Part of a small language model's weights: 6 heads of 64 (1 for keys and values), untied embeddings.
MLP neurons of a small language model. Each row is named by its layer, matrix (gate and up: input weights; down: output weights) and neuron, and shows model dimensions 16-271. Each number is 500 + 25 x the weight over its row's rms, rounded and kept within 0 to 999. Numbers have three digits each. A neuron's up and down rows have the sign that makes its largest values positive.
After each neuron's rows, "fires in" lists the words (lower case) most often at its 100 highest values on Wikipedia text that the model never trained on. A number after a token or word is its count.

L5.gate224:513508443510559506484521525464498464495493485520495515484486495532503509483534518516504504510489467513473499484487499477507483565486495459517540497521486485489494508490538496457529480506505483459543536475507521506482466479494490516499519508489490503541491511490491512487510449481470496532485498507497553489535556481496491491485520525517516481488509511494449503467502508519502478526517522520519537463498525490495448524483513531491485524493501511519486450519489539479517553535504523466495518499537540540542469472437518518506499474537541464505460493507463522498489436442527529484469506478469466533504521457510465452518492512525488534529509573482483488509503525507525504498522514518516498513541496503501536509478480480509500551522478522466505470498499466467513507493501447
L5.up224:541483472485487476488502537440479516533527481536495521493527493521511543481491519534492493479496489550521491491509483519495507571475494507541515492507411469501476500491474513474493481473510530475549483507522522499493527475529501535514475502473482510495492508497533541510499483466491482475507499534501513498527554460476539479508465472507516504479543481531477547491513486523486496509539461508495493490526523469524487511480504517452462406550522484514506525513522482534535536536529486509502569540541506509493482481491502458515475447519546461497477524491529532511451478493481499439494485508478517490517499478536476455465489505527517538529523523489489510485478484516507502522513455513478487501473477519523523496492491475492485518531469493487492483523485490483533509524487459
L5.down224:508547485498493494468527506496464510509476452536499480482549515486476455476517531533536513505462516479504522502492530488477514513492480481520529507521461538496520480538489494488482520503515479495518490496491485472487471486499507521476486480468497496544493496512475504528506529482483513481493517524541493490520550501477511518505459499476516475523526498501488489501457469499474508488456488484527500454513522492499471506492514574475564472496480461460483474501495497491486485549451543517514491511503512534504467482449500493493472496487520486465452466511448482497487459456483526466492508516485486543462509509478491481492475477488494509482458551488439518502476513513512500482478536503491509534526495526471482451490514491519478570532524497473483533493447475476520541524512480
fires in: "also" 20, "has" 19, "having" 16, "have" 14, "she" 6, "ve" 4

L9.gate907:515535500478524462485517518519515521423472535515530536461476521516479455508493474524533510530474482485491469471501501477513509504516478570468491469516504504468508476447489465534495525520510490521532500527509437460461498520453511489529528477496526494519514479502488512514524513488512454442519531494478491506491517496552500474459483481511486510485464500465506512527547528494507450533518497518525501447494534499481482493474511480515520503494507505489546531509521478449504488480518494518526541475486503456500489477535433458502475495525528495529472464470522509514520475524491480488485493464493505462534428489478482506490495498482474485504470523486521485501477481516531480435509534472485482488481511489464527525480495527525502508519462541484507516540503482504468497528513477
L9.up907:522498503491482489473560478513493515481476470516511519485542520520517503470474513492501484531484482533500524481473497473477517479479540511543510504514515544446550470498476443489502481491515490515524458492477515511470521513504494430459515470473518520527517496493471518481544483477522467482469456531505532556487543472536497480475434454478483545493505485516477489510510460505528501520509505477470514505489531517491472496503499471502482502491505498538500478495532481524481485479475522507491520532526484508476509494527521452497486508494476531463485469456508483481459550495476463453490464489486517481468517490549475507464475483492549516503477477527502526517453430503508485447494491528470491488477452488457477497479495537505501525492465501477513516489502506500486531481503484
L9.down907:503528455510509441493529504590482480514459472462521496483480477488506516490535487539496488503508506475468520482511513518509503499534511518486490480524561510541529509521497493527559519438497503497513526525541559491465513477482472477514494515473486512557547500501508539518490528524526513499527533504486493474457536487466507531514498506498492491518464474487501469452509513454515509481506526494506555499529516503496472484476508491538515500510490484517507529502458508504449484495475521468526539494512480464531503462517488513501496495500511527510497484484470503509519498480493462517485521469456533505502520493477495484528475489495501521499447491497498562511497474533506472503508525478521539483482492524474491493478447468477487510502505504475551496482442469501521501458519505
fires in: "a" 49, "have" 9, "ve" 4, "history" 4

L2.gate375:471515473491519505503524561513516502495516499485555458527470487496499499492487496496505512533524502516495534532494490497479501485493541468515511492508465540448446527489510461513490502516507465511529464486520471495528482479476519492526547492490461529498478564515529518485502520496525514454476505519528513513476501523483514497554509533500536496477509529511528473532501476511474485510517486496464510498504514508531519518490457484460463439489455485481475498518535472514504488557497497488500506534466482514487511496501500516511481489498551498517487482485478537465483510484468467502512482482512513483475498448506486501560508523476460486501485485486455546469545531527531473481511505530481497537494537502467526460492505511517466508529477486476493511550533493461504504521526480
L2.up375:454547495494530502468509554490519458486495496474539470445506449520525515484523505505483523510502495519503519518492490418530503499541494502483479530501486496465505493527484486502494530496486504502528480540553543511509492517493490486503512505507447497545537520467502476504545449446501454480478561503470518511510542489490529517513493479465528520515509528540480529503524524510506429532489524533471497521503482476555535525483498500477538468511482531488515515559477537517509488523488527470494530496488552496484503495512476543491483464477516505483465487493490540515480480504456491511517505510508476499512492483522523485509478510478458497481455484514447499515477497532507522528481475496472516531483487496498483462504488472491506467509523502504485456508534510455505485482478529
L2.down375:522521450511581522516500495489509501495465471528513466521530508518478485507532510520527536548501499555486542518480487434486509487513485497493458511509456520474456555488482507545506491525466508495507512477559472480450511498537475483469533479492444504495483534470489495486503531482472468487459534511499530490504513495519503475463501474488521482502524539507498485498521473485478473500536524472506489508485520502532508513484508565541486485494442466480490504471542459491507467506478503518475508481488486469495460506535493538496506520494483483488485496555499519504491461477456503520532518511489492439499507466482532501477498515514516540517486533505466534515527526501515549462505495518488518539489503489491506486474509501494474440520519483512516475475493479465492512529513505
fires in: "also" 37, "she" 26, "they" 14, "grigorios" 4, "crime" 4

L10.gate543:507501531521510510503510526458482566509490522528492498527436494488548466522528471479561486470513515535469511494473461492506554521513489456492504494490497495527567509454546545493483536506490507507498540521511495461501462488484467511526488531493509532494474524541512511498498476509471500505543538486432526516501521496495427499522489497472483522523486489497507488527530531486488507507528491497508502497500462520479514539487513490457501482538486477507496484473509448510543570464507507559492551505462496493438474498499517480504500509527477521491465479544490489519467480494564481512514526484526522476473494498489542442467467486488530490494469530523495483497556468509484520524480523490496511455529477499503499516511479526494489472535474481479471475498535477527535526467473446
L10.up543:483501507536532519514520532530486539545512502493508489501484495485548548455515492449534489516507479503521556485466502484585535495504469497492455508493508526449536482547512491463557494511491523512522496522489492520516519503499470515503506471492469527521558516500537440518490501510518504514507467511497497492554504488507502438434474468507515504499478483503469460538470518466500483500516470451551501517444529491516504476487473482511551514509518512477521522515503465486482484493497497509483475503436505510519509477452492558531498500500488549516437467480505467504456507509513503573507487484513516486485511467483513509509537532510502456473516519507508496504515559483466474523482468530479458498483488488545525493515523488473501496479528504535517505504461512510483494491489494
L10.down543:485477492491466487471504474535529498499511501534505460525487533485506505492498452472527461482490542497528531490452508531508517486511510516439501514469510515547499529475468522511488453480475459485481506533507468459533515465483462512471506456507523524487553491500488531513475522484497538505516508533545482486501475531519520483431435528484525472481487501510460459480484500484485496469521485479483537570494511528514483510512524494529523492478521481505518480480502497494491491499524508498539551521499526484475486502526522524485470528544496517509485517456532534551543506468498521525495541471545523514494497506495497508479502527516478497519532483508450483512467524537491492522478475517488513499485476464508506512449514493510494475489508490488543503505541516502487511494522544
fires in: "to" 50, "would" 8, "from" 7, "even" 4, "could" 4, "between" 4

L9.gate882:496508466522516530501537495502515507489498512527518493452498492503492475499509478512524545498468468502469500482548510450497527496465497475512497533493489491519472522480525538486536505519499502505491486509505479484526478528485510516529515500505498512547504505494556505512482477477513492488448494466479489536517494486505478504471471522483540526522482428542482497485438474519535477530467508482557558483493469462486467521508544484525534497523498492543500520420455483455486492500498506572517485501483522533509460533506520491451492464466516470497450519502490509468495558490499480522512541500506497484481506469519493479523514472498507488492480509521475521507493478454535498512449458498476559511501468529488476476509502520453509486494507521494428504526530476538488507504469547
L9.up882:501552474533434453512512514526497526466498533508535523503524494487542501499507530499500512478507533469500485485501507462483477513476499514480516493516516449478494481489513503549518496482467551479550473522498503506521491499526523489497516533515515472499503460475483529483476530469549484468512475474509495532492490479477526483435476551488469512515510482491484490515479494525470503494476529486520490532542481485490471502512512467504511452491541493502520521548506570495508459457530472484497492512504468491434469510465459508481444494524495466524516513510501519503507501480467495505486522522497538496505514518501531491568479462500465469472485483491527491489478506540475486473519497522516521502506505510476522559501515563548504480513495496516506529519489485561500473477507495
L9.down882:464527489515529485478467555542524497517459475464507454484507472490479480525480562516528518522524474490512485480511495474495473509548461520505491509456526489477475461534497524546507474508474466536461493504497507514503478530481525491480462501490491505448500504475525515473526499509525518526499507482509491516469515529521501496489524511454520531497467512482462507475492496499522491514549512456509515525501526513481480463518481504474509487510526515464483491484528581492482481476492486474513484495492507509529502454510498461504428487523477494530509537487451515500508462475506514492512485512474513535541468503495476492502518516497524498482464480495503480503469535526557506439517509520510534551521512509501494527523534523502530479499476527474518546490494484467491516515552514
fires in: "his" 26, "s" 25, "a" 4

L10.gate117:505510569511493519518513462537485523511514505484491491521498436514482497464486506525518519440500513496520536490467520511514510503520509523491454489546476558463501529538511546487515506514494489511493514496521514501504484519489450500473487536460513536511507479536519493530486499487470489489477479464494478476506559439537472488499522469520518508486501548470499470498484476455536467496467476471485520504514501473479467546491495532484469496525504516500519466502493528494541515495520498495496520487508517509445459496512494487566496499487490526498526459493487493510501510485504495456488484500448478509503454467485543532537516517474486507512494513518497495503513517464537515503488506488494503516534533530491501513475535446496518488509494470508494482502506550490517514502484474
L10.up117:507491466493517484518518558501468483491506471498511441492496504523553489506479506542507497507507525441514494508525451507511493496526471464510546497527487517511526489482535500535514507510540563473493479496529490493521512531507479454525487505525508475506510480516482481499565486490474518537504492468501560505503487504459508571499524555483441494463508508508537484489517471485524512509506506507494496486505511481506483484492531508531539499509526500474565522493503523470498492504539455506515504522511494508495457500540527508486470495471491515556448504508521458497525511479524509497470510511485521539471513469474483505487496515492453529451458471500526492476495508445488474497500463498532504492525512493476468512553479545512534491477503524485472468528520497485499498501459496
L10.down117:520481524508496476482487496558493510464524490507502498459523475502446540507461542496508490561457496513507523500526506508493518499516479480541516517486502492478528490481561498529478502486531521478454506533527508506509485479463485483483464481514483494512514505471558496523487434487513492490486502515523488512535568540493502449537490509489526508489532488482487553499486517500482509492519500453468464504480498494471499508494548514514514506447489469504527511498503508466457491512480515491513454513528465520529473503479499511505486488505514484515503485509516428485504465517539501532492495526465533515497486492527474489493523483553506498475460524507534526469475511494472509481457519543490464472509494533515487463537503499497507526478531467524529538463489487461511481528485468
fires in: "has" 27, "have" 18, "are" 16, "were" 6

L4.gate96:488489489442491515485485531496492523498507542505482512514449532483548514473504484500489544450470476497505482503496501450517521509497447464474510524513480591525488517466507491503528505532500521481483486477506514490499509498509475480498489517533510540504512508516455499461493491512521521520504523524497491473487521471481481483526472495490481501496517496493494429534499497489514500490454508484487506525485497527489492476473467500480526505511483504523543480496506490499496511470516493520469476461448442476496498528464496481501489507507496556474523511500468512495463500477472514515468497508510508473538552490465508473503533497494510531514508519518520518524482505556498475552472470448517512490527526487492477466532499476534530499479472509476456499453507497498485536502479484
L4.up96:535530504503530489493516512514477494524498545507472497500469527506509476442520475458478507506483510463499486502495540456551547486478473490502485559517485540563498504511487509475510506495486516500514453463486497461524499516523507473503504496555498499485519530538458507484477443470504483494510475536510510492470506466501483497509487510517513532498499512470513463512533477496525490507446548510498499498478479522477504433453475533485510508454493536510522491496500499469521514447532514549513485478456449493513503513440480474516500535472506516460549522498473483495476512490511467524511517477533528492517523461483477488491497518476508524553517535514478515516518461531503459537493489472521512428500529485495502487501484483526501488525499509519468506490504515478467489486486488
L4.down96:484539508501509470444551510515513502500518533514479494481468514479496490510500494505522509480483526487513526517490531469444542499538528539528507495531456531529497486489499481492523564550450482487516484540490500514484502504528501449481526497537509490488518507477505525501492507502489435546458497524470477499529513510512501491522490568492513518481524450508480496537478477499471478466508480495506480465482485511480511500464514534504498509477486491491521508471486457485462511488470519488531502476481471472444497544494497494496479528517497492486500460514529517480479482482480452479507559506501563455506511472462560498531491472536508499473443481546470551501502502529470488504466459453509492490484481464530494438519491501524482487461493487502535525500484464520465463516448506
fires in: "would" 34, "can" 20, "could" 13, "may" 7, "should" 6, "must" 5

L5.gate727:524498504483511482510536497510504492535477512493538553508416528547524502494531490499497527488498506501517538505500493455512472470497473481474534480502525520514520518512504530499522486511512493502473492511439481464489461510463495498547516545500487484492500520474508500554499489482466482538512515479512489456488530509516462496507457508516491530484519478490464459460488452506524478514542496507495518458529455507465500484513540492548459486497511508548500587489488480446510486506482504499508556468523459518492558455519445449504502489485492469431476504517482504512512526468538517479497507535501501504466494515522500479534493481540438509487489463493495515501507487554474471539490498511516473477535525530463479521494488520512530504525542482520505490513485514491495473502508482
L5.up727:506525501515486494533519486511484528487532515498555549515490495519545477495507505535485471504480514501498522467472499470492508485497470504500503478549524511504495530479501516472534519550463522501481461552539494505494514495493464546514503507466478541521492524473544488508498504476488506497474547488532526474496543487505472486478466496511476514498566498475476520495486450528525456512532530468524466497508500504470544515463539511512501511510501518494469517467530533495507518517521482539510505486509442514469516472514481529504541514512514491456492484472483520502528486473536484458506515505504551475507505514537479498550516505501519481510517486515521507465496441550465514508513482509462540502524469511509547540487519506518523514503488477484481501514514511523485483449532538
L5.down727:490473541535505490468450538477481486494472500495479505560524531512514479506560460549541525479494514530491491523498528472511498480455453486533508463440507489522514511495507491495541475496470463479500497461491502454477515508455503453498507495504467505473544499510478530521494505558484462506499490503495544479503471474531525497510538469531510479484448520488518506460500514490580497509487486560489497507514477483500487497489486533534507439507526486542507497522524459493509527501515484484549516489506506499512462480446511486478536455492497536498501556494473467492475480477489542481519483513519484532486517492494529497535567529464473500535492479492509519498478521509480499498500509459517439538493533486496507488531508512500519505496486504519488539476498515472526492512480487
fires in: "s" 47, "were" 8, "always" 4